{
  "n_layer": 21,
  "d_model": 256,
  "n_head": 4,
  "n_kv_head": 2,
  "head_dim": 64,
  "d_mlp": 1024,
  "vocab_size": 2048,
  "activation": "swiglu",
  "norm": "rmsnorm",
  "norm_place": "pre",
  "norm_eps": 1e-05,
  "positions": "rope",
  "rope_base": 85600.0,
  "rope_fraction": 1.0,
  "qk_norm": true,
  "attn_scale": 0.125,
  "bias": "none",
  "tie_embeddings": false,
  "parallel_block": false,
  "init": "uniform",
  "init_std_qkv": 0.0271,
  "init_std_o": 0.00418,
  "init_std_up": 0.0271,
  "init_std_down": 0.00209,
  "init_mimetic": 0.5,
  "optimizer": "laprop",
  "lr": 0.00245,
  "lr_mult_up": 0.774,
  "beta1": 0.9,
  "beta2": 0.95,
  "lr_head": 0.00817,
  "warmup_steps": 219,
  "schedule": "wsd",
  "decay_fraction": 0.726,
  "decay_shape": "linear",
  "final_lr_fraction": 0.0,
  "batch_tokens": 262144,
  "seq_len": 128,
  "doc_mask": true,
  "train_tokens": 901600000,
  "steps": 3440,
  "dataset": "wikipedia_en"
}
MLP neurons of a small language model. Each row is named by its layer, matrix (gate and up: input weights; down: output weights) and neuron, and shows model dimensions 80-175. Each number is 50 + 15 x the weight over its row's rms, rounded and kept within 0 to 99. A neuron's up and down rows have the sign that makes its largest values positive.
Before each neuron's rows, "fires on" lists the tokens most often at its 100 highest values on Wikipedia text that the model never trained on.

fires on: "h", "or", "ol", "im", "th", "vel"
L10.gate319:50 70 42 60 45 54 39 49 57 45 41 50 34 55 48 52 72 56 46 62 39 50 24 36 57 53 33 50 79 53 45 42 42 57 43 47 40 58 84 80 50 70 71 72 33 65 37 37 33 49 51 28 54 66 61 56 53 72 73 62 54 43 56 43 26 46 57 48 25 51 28 31 53 87 49 58 41 62 25 41 35 47 60 58 62 40 67 38 54 38 55 43 53 54 44 47
L10.up319:62 67 50 45 12 67 60 60 60 72 55 52 59 50 44 53 50 13 46 56 15 61 51 51 64 47 43 45 51 67 33 17 48 39 33 63 30 28 51 62 46 56 50 59 76 77 49 43 51 78 68 52 68 45 22 63 39 48 68 60 73 60 47 41 47 32 57 56 50 63 17 28 56 51 51 57 68 48 74 71 71 33 24 85 83 31 61 57 54 30 54 50 18 78 30 53
L10.down319:48 27 53 38 63 60 66 23 59 35 49 51 76 52 39 54 57 73 49 45 28 39 55 40 26 52 73 62 44 60 45 76 42 85 48 44 59 66 43 35 63 31 37 62 58 52 51 50 29 62 57 63 56 60 77 34 30 50 40 37 50 52 44 49 57 55 41 52 47 72 61 23 56 30 80 27 61 61 28 64 52 77 68 53 68 53 39 49 40 30 80 22 73 50 48 50

fires on: "l", "is", "ad", "in", "c"
L10.gate809:61 59 43 65 53 70 50 69 49 67 74 60 87 36 51 48 48 63 60 59 76 42 40 78 57 51 69 38 44 65 42 56 62 79 29 56 40 45 55 56 28 61 35 46 40 49 59 72 28 46 64 32 49 13 58 61 59 53 80 72 56 66 40 58 52 66 54 58 44 57 47 66 63 68 73 61 31 61 23 45 32 56 62 71 35 46 55 55 56 71 33 52 46 40 42 49
L10.up809:74 48 39 44 58 26 36 60 48 25 50 40 34 30 53 45 57 36 69 21 84 57 37 45 48 67 86 50 35 56 42 48 43 66 61 64 52 56 42 61 41 55 36 70 57 45 66 66 40 47 94 47 54 42 65 44 44 42 55 42 60 41 76 52 64 68 49 61 47 67 50 58 78 56 28 46 68 71 27 61 45 81 84 65 57 51 80 45 52 48 71 53 58 60 38 69
L10.down809:47 36 54 77 33 50 65 45 51 71 60 70 45 36 66 39 32 63 33 45 40 43 55 53 67 57 47 62 77 59 49 38 57 78 46 38 63 58 60 72 56 40 53 53 42 33 41 11 52 53 25 72 45 33 43 65 45 63 50 74 51 36 48 27 56 51 65 32 58 44 65 83 60 49 57 54 62 51 44 55 65 47 55 51 53 41 50 66 41 38 36 48 59 49 72 72

fires on: "it", "ry", "ing", "ended", "ility"
L2.gate592:59 54 72 53 44 52 59 54 56 31 41 47 58 85 29 13 64 30 38 64 68 48 63 47 67 53 68 58 53 28 56 58 55 51 58 60 56 57 50 43 56 62 57 41 61 43 57 33 46 56 18 57 24 78 62 45 64 36 46 37 10 37 56 48 45 80 34 52 35 68 42 46 75 54 38 41 55 39 23 72 66 58 47 35 69 74 82 49 63 63 26 55 47 46 47 69
L2.up592:53 52 44 64 51 50 38 25 72 45 46 23 38 39 26 46 58 37 43 54 83 31 22 24 26 76 51 52 66 45 72 25 38 54 46 16 45 70 61 48 42 40 55 36 51 55 51 87 56 69 48 34 57 48 52 55 40 55 58 33 43 23 42 61 67 47 24 52 64 42 39 38 52 34 46 79 31 23 48 36 37 37 47 33 23 48 65 36 40 39 66 62 60 55 58 28
L2.down592:58 54 31 30 64 41 43 33 35 36 45 73 63 44 73 50 37 57 57 64 25 47 58 76 47 42 45 45 56 02 45 70 51 51 25 63 44 39 46 74 53 68 23 55 45 44 37 48 65 72 68 47 50 46 51 42 17 75 35 56 46 64 39 29 42 07 49 78 41 46 68 20 53 59 58 54 57 81 59 44 45 64 55 57 43 33 43 62 44 56 47 50 49 63 61 44

fires on: "re", "ou", "ost", "oc", "art", "–"
L9.gate642:31 77 77 59 63 63 62 50 84 57 60 64 75 56 42 58 42 80 47 50 77 68 48 87 34 58 56 21 65 40 44 58 71 41 44 40 82 39 58 67 48 31 38 37 53 45 43 48 73 44 53 58 69 46 89 58 50 32 47 63 49 52 30 50 40 71 14 52 80 48 34 49 45 58 51 41 63 38 45 55 47 76 74 33 47 62 61 45 47 29 58 57 43 60 53 33
L9.up642:51 29 45 77 29 21 73 53 59 30 39 49 55 44 51 43 44 57 25 67 54 49 23 39 69 69 44 13 60 45 58 94 68 69 69 56 35 70 61 42 33 41 44 80 37 53 37 63 29 65 44 61 49 54 42 51 35 64 42 42 24 60 58 59 74 47 39 46 42 39 69 50 62 40 34 70 39 56 38 65 24 36 54 46 57 29 50 44 61 45 60 51 49 57 29 47
L9.down642:28 56 45 46 63 49 79 53 31 02 60 62 33 45 41 49 79 46 34 26 33 28 62 43 39 56 45 59 46 64 57 67 51 34 11 55 82 59 37 41 39 41 64 29 59 74 30 58 38 53 21 72 76 47 50 56 61 32 38 22 57 47 43 37 52 39 29 49 61 58 45 64 54 60 68 27 56 54 21 50 63 62 50 65 54 56 61 50 63 50 55 46 61 73 40 56

fires on: "ing", "e", "ad", "ed", "s"
L2.gate268:62 63 60 37 53 77 51 63 61 58 63 49 40 57 67 25 69 57 20 39 53 67 79 63 58 72 90 65 28 53 41 50 67 29 74 57 50 57 33 72 45 66 61 21 71 48 45 48 41 71 35 43 34 39 52 18 73 48 30 34 47 48 53 60 40 55 40 43 26 48 42 56 47 56 62 35 47 51 09 27 62 53 32 47 62 37 68 31 59 54 40 63 40 50 47 67
L2.up268:65 75 60 53 39 62 46 41 35 48 41 65 71 38 84 53 47 38 51 45 61 40 49 44 69 57 46 45 38 66 38 63 42 62 44 61 34 72 32 53 68 48 38 40 53 38 54 32 41 31 42 34 52 42 54 45 40 53 50 52 39 26 52 57 32 79 60 50 66 55 55 62 69 58 30 51 66 34 40 32 89 32 35 33 51 53 44 54 59 35 48 43 47 60 74 80
L2.down268:54 65 46 36 35 25 47 20 48 62 43 20 46 69 40 56 02 53 50 59 64 43 43 58 48 86 60 43 41 50 65 58 44 55 47 33 72 58 48 23 49 43 24 55 49 19 45 55 45 47 39 51 84 47 36 64 36 37 74 48 67 56 45 43 39 42 56 60 65 67 45 46 48 42 19 56 28 32 59 50 46 57 47 51 19 49 41 35 58 76 43 55 70 60 70 27

fires on: "ing", "e", "."
L2.gate9:58 38 37 44 57 48 48 30 48 41 50 53 31 70 65 37 36 59 52 67 58 27 55 56 31 31 50 51 71 28 40 49 51 38 29 23 93 70 54 41 54 50 87 47 57 42 62 46 41 62 49 49 46 96 58 59 57 53 41 44 24 63 35 65 65 43 70 75 65 55 39 53 52 27 50 30 72 30 40 27 63 61 55 29 64 62 45 47 42 74 43 35 60 61 45 63
L2.up9:62 27 52 43 40 25 49 54 59 49 51 35 54 56 58 40 47 60 29 30 61 71 54 58 54 44 78 31 55 51 93 66 63 47 43 42 47 65 62 97 46 61 45 33 77 22 32 83 58 32 59 47 52 38 53 22 52 53 34 56 75 63 73 57 46 33 58 58 53 72 53 71 61 66 45 30 36 51 39 58 57 62 30 53 56 46 53 39 44 64 47 77 53 36 78 69
L2.down9:44 61 40 58 34 80 62 35 44 62 51 43 40 65 49 38 43 47 57 42 59 35 45 53 28 55 67 46 49 45 46 40 51 53 22 46 83 75 57 72 65 62 66 46 30 44 60 73 40 62 46 64 52 72 44 58 43 39 58 51 40 39 16 50 51 57 63 54 50 53 54 34 48 41 48 53 61 21 56 46 36 64 64 48 79 53 56 36 59 51 46 33 69 74 43 43

fires on: "k", "ine", "w", "er", "ist", "y"
L5.gate479:58 49 46 77 35 53 40 27 48 21 55 41 60 45 61 27 37 45 56 41 71 67 56 58 46 37 48 67 45 42 31 38 43 42 47 83 49 59 55 83 53 63 77 48 40 89 68 35 53 56 50 65 67 25 87 53 57 64 46 10 49 65 41 29 32 69 80 64 73 31 44 36 58 56 33 41 45 49 28 21 23 49 62 44 47 71 64 84 61 60 52 41 45 56 73 17
L5.up479:47 77 67 53 16 45 50 69 41 70 42 83 72 66 38 45 71 48 51 43 61 54 44 41 53 42 65 44 77 55 62 44 46 51 48 49 54 37 51 37 44 59 49 58 76 77 42 60 33 36 36 73 41 45 63 31 19 23 41 55 42 47 54 81 64 71 84 63 48 53 57 57 62 67 86 51 38 34 38 51 56 30 47 57 84 55 46 31 62 46 43 76 37 61 28 52
L5.down479:35 49 67 60 65 51 64 11 27 53 44 47 57 65 52 50 61 27 48 48 35 43 45 71 39 67 44 77 54 78 69 34 38 45 71 42 77 57 76 39 78 67 60 34 37 43 78 47 41 66 53 55 51 57 60 21 45 73 49 56 80 15 78 35 37 89 60 67 80 43 28 48 49 38 53 63 21 74 36 42 56 47 36 33 18 57 23 58 47 26 56 34 36 56 66 46

fires on: "ad", "ing", "it", ".", "\n"
L2.gate974:77 66 59 63 48 38 60 47 66 28 56 19 48 82 55 30 64 54 41 48 60 42 56 62 53 48 51 47 34 29 42 37 61 29 55 44 67 21 51 64 73 33 57 28 60 52 63 50 46 59 19 46 83 55 51 18 55 34 45 00 42 44 52 70 35 51 42 58 51 50 45 48 46 53 70 58 80 28 05 51 75 73 53 43 73 76 45 28 48 56 58 49 72 58 40 52
L2.up974:53 52 60 56 36 19 47 59 43 38 29 52 62 59 31 34 53 00 48 53 57 49 63 50 40 35 39 29 51 46 75 52 53 53 31 60 38 59 28 68 38 66 26 50 38 45 43 58 46 37 59 68 57 61 52 48 41 46 29 35 19 40 35 52 51 72 54 58 38 69 48 99 39 37 57 46 38 23 24 54 46 58 39 14 44 54 63 38 34 38 14 69 32 32 39 43
L2.down974:43 53 20 54 56 45 75 38 62 48 44 43 31 53 63 21 57 70 50 35 28 37 25 54 57 66 30 57 31 44 59 52 63 67 64 61 44 34 66 50 62 68 54 42 39 41 49 39 64 86 47 38 55 37 38 65 24 47 47 51 65 47 50 53 59 40 15 56 70 61 81 48 27 35 26 48 44 59 37 50 28 44 49 66 54 76 45 66 41 53 53 17 88 61 66 39

fires on: "ass", "ort", "re", "\"", "'", "o"
L4.gate746:58 40 55 45 54 68 78 51 61 45 66 62 55 62 41 14 54 48 63 44 55 67 46 85 39 52 49 53 32 51 52 54 55 41 48 42 44 30 67 56 57 38 41 72 17 46 31 38 65 32 59 57 80 49 70 59 25 33 65 52 26 50 51 41 54 43 37 51 39 46 49 22 76 36 88 65 43 41 66 32 48 20 43 69 50 62 43 67 51 55 50 49 57 44 54 49
L4.up746:64 37 49 70 56 76 79 74 65 50 53 29 38 74 78 68 47 69 42 31 41 49 51 41 73 50 57 66 47 39 29 52 40 48 70 61 73 40 47 75 47 34 39 20 13 35 47 75 48 40 35 87 55 15 59 51 44 54 38 68 56 59 32 41 39 38 57 67 67 51 56 39 78 41 50 64 24 36 51 61 61 55 49 32 44 36 54 47 31 63 50 55 78 34 39 47
L4.down746:50 71 82 49 45 47 48 56 43 44 51 54 37 63 43 99 83 41 67 43 73 75 43 26 50 29 47 29 34 29 45 27 57 11 26 46 43 47 44 62 70 28 32 43 30 37 51 41 38 58 55 56 42 60 66 27 11 41 40 35 28 67 36 37 63 26 42 50 36 70 55 33 42 72 46 32 35 28 67 65 19 52 56 56 67 63 42 58 38 49 53 61 46 29 66 63

fires on: "or", "ate", "ican", "te", "im"
L9.gate554:55 65 52 36 67 81 43 45 59 42 45 58 28 61 41 40 52 53 49 58 25 40 53 64 74 88 24 40 44 37 25 38 72 60 38 37 64 47 51 66 58 64 35 57 49 50 38 73 40 78 39 63 68 69 51 84 68 45 52 48 47 58 59 43 53 73 41 61 43 45 53 30 59 64 60 64 62 59 21 38 54 52 19 08 27 53 36 25 38 40 61 50 42 70 35 62
L9.up554:77 59 43 63 25 54 58 63 49 50 69 56 57 68 64 43 35 27 28 17 35 47 35 59 35 73 50 33 51 35 64 31 46 49 42 46 53 60 29 45 61 26 39 29 68 59 48 64 52 61 40 25 71 71 46 64 59 56 55 67 32 52 28 64 74 53 61 68 48 38 30 44 43 47 30 68 64 55 46 27 44 56 50 38 48 11 43 43 59 39 37 50 25 57 56 25
L9.down554:22 45 69 31 48 62 54 37 26 51 25 55 46 33 52 60 63 76 72 60 63 44 53 49 69 77 33 54 32 62 65 84 58 65 66 40 59 39 54 52 41 68 54 81 38 48 50 32 49 32 50 63 39 44 64 28 20 75 74 44 53 57 62 29 27 45 42 81 54 41 67 42 50 46 39 55 33 32 27 52 61 37 59 61 46 49 54 52 32 56 58 51 72 40 37 50

fires on: "th", "raft", "0", "A", "ire", "ank"
L4.gate534:37 45 52 45 46 31 52 24 48 84 43 40 56 59 54 47 68 83 56 13 39 50 46 48 52 62 48 71 66 36 28 60 27 61 51 45 05 19 47 29 38 48 44 54 36 59 31 78 56 08 15 35 49 31 56 69 72 44 50 46 47 25 76 67 53 43 55 47 68 75 62 61 43 61 54 56 52 73 41 44 55 45 51 56 52 61 68 44 59 68 59 64 09 62 53 56
L4.up534:65 53 32 57 46 42 40 38 57 55 43 43 85 64 47 14 50 33 44 48 37 33 33 82 78 48 52 61 62 80 50 54 31 51 50 51 47 47 23 57 59 69 55 64 46 50 09 67 59 37 32 45 60 55 38 50 49 61 58 67 52 64 82 51 43 52 54 52 67 31 42 69 72 41 25 47 66 56 57 57 36 65 54 33 43 47 45 52 76 63 38 41 30 46 10 21
L4.down534:30 41 70 62 52 56 34 30 56 54 54 62 49 42 53 61 54 52 51 27 75 66 54 41 39 38 56 53 47 09 38 35 48 45 12 32 43 58 37 34 67 34 46 37 51 47 57 31 30 55 58 60 37 45 67 36 66 37 68 31 56 26 45 50 80 43 18 66 42 54 51 45 28 66 69 61 44 51 66 43 85 44 54 68 66 40 79 41 32 55 57 60 64 58 69 69

fires on: " Con", "le", "it", "on"
L10.gate919:49 52 50 27 58 65 59 39 57 66 53 39 53 53 55 42 38 59 52 58 74 64 64 35 31 47 61 53 49 12 62 26 39 76 74 43 33 36 35 76 58 48 47 75 69 51 76 53 54 35 41 51 29 78 85 25 66 47 57 55 34 59 37 43 50 53 68 52 26 38 51 40 72 60 61 48 60 34 54 45 36 69 61 42 23 97 61 52 30 32 40 26 48 59 22 63
L10.up919:54 66 45 42 53 56 45 63 63 69 79 79 50 31 47 40 88 51 34 54 42 67 44 49 76 60 47 48 41 40 24 28 26 60 70 46 17 56 56 41 60 51 61 37 40 39 67 43 57 36 62 32 72 43 53 23 55 43 65 35 33 37 42 62 76 86 49 43 32 60 60 62 57 60 42 74 69 55 33 60 61 56 54 67 36 49 52 31 45 46 35 42 71 57 44 54
L10.down919:36 27 68 86 42 55 56 68 60 39 61 29 57 33 41 66 74 60 68 65 44 54 53 69 43 67 22 10 83 66 28 65 43 39 65 34 72 52 47 72 53 53 50 51 64 49 57 30 47 44 57 33 60 22 40 44 41 54 48 53 72 49 35 73 23 54 63 61 62 34 65 55 58 38 50 60 52 31 52 55 45 55 36 52 60 29 55 57 47 56 35 39 24 54 70 65

fires on: " is", " was", " were", " are", ",", " be"
L18.gate194:48 43 25 68 33 63 47 43 72 32 64 48 33 29 56 71 39 51 51 41 69 41 51 58 15 26 66 50 65 60 13 49 64 53 64 38 21 55 52 39 38 51 40 53 27 38 21 46 57 46 63 59 51 34 70 63 70 64 24 52 47 50 64 43 42 60 40 55 47 25 39 83 71 41 45 29 62 50 54 40 26 43 18 52 58 51 65 44 35 47 51 31 23 47 39 74
L18.up194:32 38 59 70 58 61 58 53 53 68 44 62 45 45 54 67 65 39 39 41 62 65 75 40 73 62 40 72 40 48 70 23 56 66 65 51 21 40 61 48 66 42 58 47 52 21 45 45 46 61 53 54 61 64 64 37 67 33 49 42 57 45 54 27 78 14 43 51 47 51 28 31 47 53 47 83 60 69 66 56 50 20 41 50 54 53 39 43 27 29 22 56 29 69 58 59
L18.down194:74 64 66 85 29 50 41 69 57 67 52 33 47 52 31 50 67 33 45 46 35 32 67 37 58 31 32 29 46 65 61 40 42 57 68 41 63 27 42 53 52 16 39 49 37 22 39 67 56 75 61 43 33 43 44 64 56 28 50 14 59 53 54 49 62 72 37 88 57 49 38 67 66 63 33 36 57 53 53 34 39 73 26 63 30 55 48 71 51 54 44 37 55 83 46 45

fires on: "as", " land", "us", " air", "at"
L2.gate710:15 55 47 65 60 34 48 44 48 56 77 54 37 52 74 29 23 12 44 58 62 30 28 56 64 53 62 55 39 54 61 40 56 55 50 45 28 51 43 20 50 80 59 56 32 60 33 69 24 55 64 60 34 64 41 38 73 27 34 70 68 71 55 33 51 61 64 70 55 40 23 38 37 57 50 56 53 54 48 49 33 55 70 75 72 39 25 79 48 63 37 38 31 53 40 88
L2.up710:39 30 56 51 47 28 43 40 41 51 53 50 30 29 39 31 59 66 31 69 62 58 69 60 56 41 40 58 58 62 75 91 54 54 61 47 35 69 66 63 68 55 39 44 53 47 82 85 40 34 50 44 57 70 48 38 57 54 33 46 26 62 64 75 53 71 73 37 33 66 33 80 64 40 57 47 29 48 22 53 36 47 60 37 22 51 47 40 85 57 49 60 32 39 39 32
L2.down710:23 84 61 53 38 12 51 34 41 42 65 66 35 48 52 42 27 39 46 40 71 34 35 41 50 36 33 49 60 75 36 62 47 57 52 59 22 59 57 32 56 58 42 49 25 72 31 42 55 49 29 37 40 56 68 42 51 43 40 58 39 40 75 33 44 68 43 35 35 57 32 68 52 52 52 57 51 47 72 52 18 67 56 53 33 69 39 43 59 40 42 57 42 47 58 54

fires on: "ic", "|", "ag", "ig", "c"
L10.gate733:60 68 02 35 36 51 39 50 29 50 29 14 36 57 43 51 67 37 42 58 39 70 68 74 33 64 47 44 42 74 26 32 25 36 63 20 38 37 32 42 56 62 80 74 47 68 83 34 37 37 78 68 42 50 60 61 33 57 76 32 69 57 33 68 17 72 64 55 53 53 35 51 73 47 55 40 45 32 41 43 13 39 51 40 32 54 76 56 50 42 42 55 59 61 42 70
L10.up733:34 58 47 34 44 39 62 70 82 49 58 91 49 63 54 67 34 46 41 48 29 36 53 54 70 30 37 67 43 48 54 67 43 48 76 40 69 48 41 37 52 41 43 70 65 36 43 28 83 32 52 90 63 44 35 47 74 51 57 39 69 35 53 57 34 36 52 63 63 78 81 35 64 70 61 45 48 51 43 84 54 09 74 62 65 35 23 28 38 55 68 43 46 39 63 27
L10.down733:39 66 63 58 56 76 47 48 34 30 39 47 58 41 63 64 43 58 65 61 26 36 61 64 44 47 42 43 56 64 36 51 53 45 54 51 67 56 35 43 30 30 52 80 50 65 56 60 48 70 49 49 52 49 64 54 41 73 45 60 46 75 36 53 38 66 71 49 64 49 43 32 37 73 35 54 50 36 64 67 51 47 44 54 41 16 59 55 58 46 51 60 41 48 74 52

fires on: "m", "d", "y", "ey", "in", "l"
L4.gate9:37 56 36 62 65 38 52 61 52 34 33 39 56 64 50 51 45 69 35 50 75 47 31 71 41 62 74 57 66 71 60 41 43 23 65 49 32 72 46 46 50 36 35 70 58 46 56 53 37 16 45 32 51 48 64 42 52 60 61 68 18 55 41 40 47 42 34 46 46 38 45 50 33 60 51 59 33 42 19 36 36 48 49 29 59 42 52 60 53 52 36 64 50 38 73 78
L4.up9:66 57 69 31 37 49 48 60 48 68 14 51 42 23 43 86 49 62 40 59 56 20 53 50 38 44 69 78 69 36 55 56 12 42 79 70 46 51 25 31 45 60 28 59 51 51 47 57 46 36 81 78 41 64 49 43 65 59 45 48 44 48 43 55 36 44 37 52 49 71 49 56 54 48 24 54 48 67 52 72 36 75 71 52 51 61 72 35 61 73 52 60 35 24 32 34
L4.down9:57 54 50 48 55 74 52 44 63 34 46 57 64 76 53 47 49 37 25 57 51 80 51 69 77 60 48 34 36 39 71 67 64 56 49 32 51 70 72 35 49 40 56 41 44 57 52 35 42 58 55 13 68 35 28 57 50 54 45 52 52 46 88 40 73 72 56 46 62 50 71 42 20 65 62 49 24 69 24 42 54 37 30 38 54 43 46 40 48 45 53 52 66 55 61 57

fires on: "v", "ing", "qu", "g", "ang", "ight"
L5.gate143:24 54 77 52 34 58 40 67 35 35 54 54 67 44 76 43 58 54 54 44 64 33 44 71 34 33 63 34 57 53 38 56 58 70 47 31 41 36 70 76 51 38 55 65 59 52 44 39 43 31 50 74 44 48 40 27 58 33 55 66 42 41 64 59 23 58 40 42 41 53 44 35 28 16 79 53 64 43 38 45 43 65 40 41 56 52 69 54 27 24 31 41 64 29 51 74
L5.up143:39 43 71 34 43 69 41 36 45 54 44 43 47 77 42 53 63 60 53 49 26 49 46 78 17 23 74 40 33 42 65 42 58 45 47 59 49 52 64 44 58 29 05 49 69 33 24 41 23 57 40 33 37 21 36 48 49 24 42 50 78 74 65 36 49 65 30 64 58 43 49 71 43 37 59 71 68 52 34 42 44 49 29 54 27 65 53 23 28 35 38 52 67 20 60 45
L5.down143:56 57 54 34 55 48 44 47 45 47 49 35 43 61 55 43 84 61 76 37 45 39 59 23 69 11 39 61 37 74 63 32 30 43 61 53 79 69 65 65 36 35 48 52 64 46 56 40 80 58 54 48 29 75 32 54 44 65 37 68 34 41 59 39 46 20 49 63 14 64 59 43 63 57 60 54 54 79 31 57 28 50 62 35 60 47 33 75 48 46 49 69 34 31 47 74

fires on: "en", "ro", "on", "and", "all", "al"
L9.gate274:62 51 43 69 16 55 55 23 62 56 45 55 47 57 51 48 43 46 41 40 65 31 36 86 49 36 64 50 66 61 47 44 51 65 72 29 43 13 66 25 20 47 83 79 80 41 52 41 62 48 61 41 54 16 50 34 52 74 49 44 53 60 43 35 37 71 43 49 73 32 55 22 57 59 43 29 36 39 62 35 50 69 50 55 46 48 41 47 46 53 50 43 50 49 49 62
L9.up274:44 47 50 58 43 45 66 25 51 36 41 57 39 70 49 36 58 47 23 64 45 62 47 44 46 50 54 60 48 49 31 42 47 92 26 29 39 57 49 30 36 34 41 63 29 56 51 69 59 50 47 66 67 64 44 54 54 45 71 90 63 64 58 48 13 57 77 62 21 47 48 66 85 49 60 49 64 58 48 60 42 68 44 62 26 49 56 40 33 78 35 65 29 41 37 41
L9.down274:66 58 45 70 61 53 35 15 50 48 33 63 46 69 52 34 47 46 38 35 52 50 49 52 38 53 54 44 46 45 70 67 37 85 15 39 62 24 42 37 52 50 76 38 67 63 49 43 16 35 64 40 45 42 64 39 38 51 54 41 40 72 55 44 54 48 72 51 69 46 36 46 69 38 40 56 38 27 63 39 49 61 41 82 30 32 48 63 60 49 47 52 47 28 68 52

fires on: "im", " sim", "us", "as", "h"
L4.gate666:32 41 53 63 22 46 48 56 30 35 56 47 59 57 48 46 66 53 41 54 45 52 51 57 37 63 70 36 57 48 56 20 12 46 62 56 44 45 87 51 54 59 65 43 35 19 60 52 24 47 54 68 56 47 66 32 64 43 22 78 57 69 56 34 26 58 73 31 52 63 28 29 78 42 47 55 41 60 43 48 28 16 62 69 40 48 44 61 73 47 42 40 44 40 52 40
L4.up666:43 20 74 24 54 34 43 43 51 26 44 51 54 51 08 39 75 37 51 90 50 50 49 43 45 46 51 61 52 49 44 61 36 44 52 37 42 62 57 31 35 46 34 66 57 47 57 61 27 43 51 56 57 59 48 56 51 42 35 44 72 55 29 38 74 31 48 66 37 47 40 52 69 09 26 68 42 47 46 52 50 52 36 80 23 36 37 41 55 69 50 68 22 60 72 54
L4.down666:41 63 53 48 76 64 63 17 52 42 46 45 47 19 39 35 45 48 64 65 73 20 60 49 67 60 51 57 64 56 39 65 56 25 25 48 67 78 51 39 31 59 39 43 48 59 38 51 79 63 50 43 77 44 39 67 39 72 26 21 61 58 34 23 90 41 45 56 42 50 52 62 42 45 35 80 50 67 46 53 49 67 37 75 49 50 44 44 50 79 44 66 20 51 66 63

fires on: " |", "u", "q", " 0"
L10.gate81:57 26 59 57 63 53 36 36 41 47 43 71 69 26 49 67 58 28 65 55 12 43 49 64 47 57 16 27 40 50 52 23 45 29 54 65 56 31 72 58 37 50 63 66 37 47 31 25 68 52 39 55 65 52 41 82 41 64 62 38 76 46 62 58 45 50 18 50 45 35 29 49 63 63 71 76 54 38 44 47 53 58 69 41 55 53 53 28 48 30 42 24 39 56 50 49
L10.up81:67 57 71 70 56 55 59 47 60 68 43 36 73 21 21 49 46 34 44 61 45 40 72 63 45 45 65 45 37 36 35 37 29 52 56 55 71 44 31 11 37 79 67 23 52 53 44 36 37 58 43 74 51 70 73 41 68 38 50 37 35 61 59 40 56 28 49 41 58 40 31 71 27 55 57 42 73 28 55 50 50 47 25 46 85 63 46 64 19 47 61 61 39 53 69 51
L10.down81:25 50 56 67 61 27 52 58 15 48 46 76 65 48 40 49 76 43 46 67 38 54 37 57 28 46 47 46 48 41 60 66 53 51 46 65 80 12 64 48 21 42 47 61 58 38 29 40 46 72 33 49 48 54 48 53 62 58 40 42 58 55 49 34 38 37 44 40 37 53 50 77 61 49 52 59 10 25 38 88 48 44 81 38 36 50 56 46 72 36 75 45 56 56 72 32

fires on: "ag", "c", "ipp", "em", "um"
L11.gate630:62 65 55 53 42 60 78 24 46 37 69 56 55 35 66 55 42 52 17 49 54 54 54 50 33 60 44 52 30 49 14 40 42 68 51 52 43 62 39 36 33 47 59 29 44 45 65 69 36 20 48 29 33 49 61 74 54 51 75 23 47 48 49 22 34 52 92 44 52 59 16 70 64 42 79 52 53 38 18 48 43 37 35 37 33 47 75 72 35 33 36 56 76 35 41 74
L11.up630:43 72 56 24 76 30 38 47 17 31 39 39 65 33 28 48 78 25 39 57 66 47 62 46 62 42 31 51 52 52 50 71 66 43 44 25 43 44 41 38 63 51 41 77 56 37 53 31 51 62 40 78 61 20 50 25 70 57 62 56 75 38 50 41 36 34 41 48 51 64 62 55 17 60 48 59 58 66 41 46 28 70 73 63 56 50 40 53 25 25 25 63 58 65 61 51
L11.down630:29 45 46 58 63 38 63 75 36 64 30 44 58 26 18 59 45 45 46 46 49 17 33 48 54 55 52 57 77 31 71 49 66 40 70 46 44 28 43 46 13 54 39 62 40 41 84 29 46 58 50 48 43 57 54 56 54 94 23 74 74 45 35 51 53 81 31 50 58 25 39 56 31 74 46 49 46 48 43 28 39 49 44 56 48 61 36 41 52 42 49 78 47 55 65 38

fires on: "l", "w", " th"
L4.gate533:47 74 40 41 43 57 79 51 53 39 85 43 11 46 64 50 27 76 40 47 67 35 69 49 49 65 34 52 59 77 65 66 69 37 48 56 48 86 62 54 35 58 59 45 34 52 71 45 54 70 90 35 57 57 55 38 39 50 36 73 28 57 71 54 68 49 94 52 58 45 71 66 44 61 51 51 46 55 46 28 53 53 39 45 58 64 49 64 66 49 24 51 32 35 60 63
L4.up533:53 55 36 46 45 33 60 74 46 47 35 34 38 33 57 43 86 48 46 20 52 54 30 52 39 32 47 34 58 26 39 56 19 58 63 52 49 43 25 33 58 66 50 40 29 63 42 60 57 46 64 19 59 67 57 30 67 33 41 32 30 51 68 35 52 57 44 48 70 38 37 26 87 53 62 38 52 52 67 74 57 35 40 62 75 58 62 20 55 68 48 70 51 27 45 53
L4.down533:71 46 54 69 55 59 78 06 59 41 63 53 28 56 50 27 59 35 54 61 67 63 32 58 48 61 59 40 26 50 52 38 55 54 69 65 24 58 78 48 47 64 37 51 66 25 20 39 45 71 30 59 64 48 35 59 56 63 58 75 65 40 65 63 59 55 51 50 45 35 40 66 27 58 40 39 32 46 19 43 69 61 77 28 36 56 44 64 49 06 46 36 86 50 63 54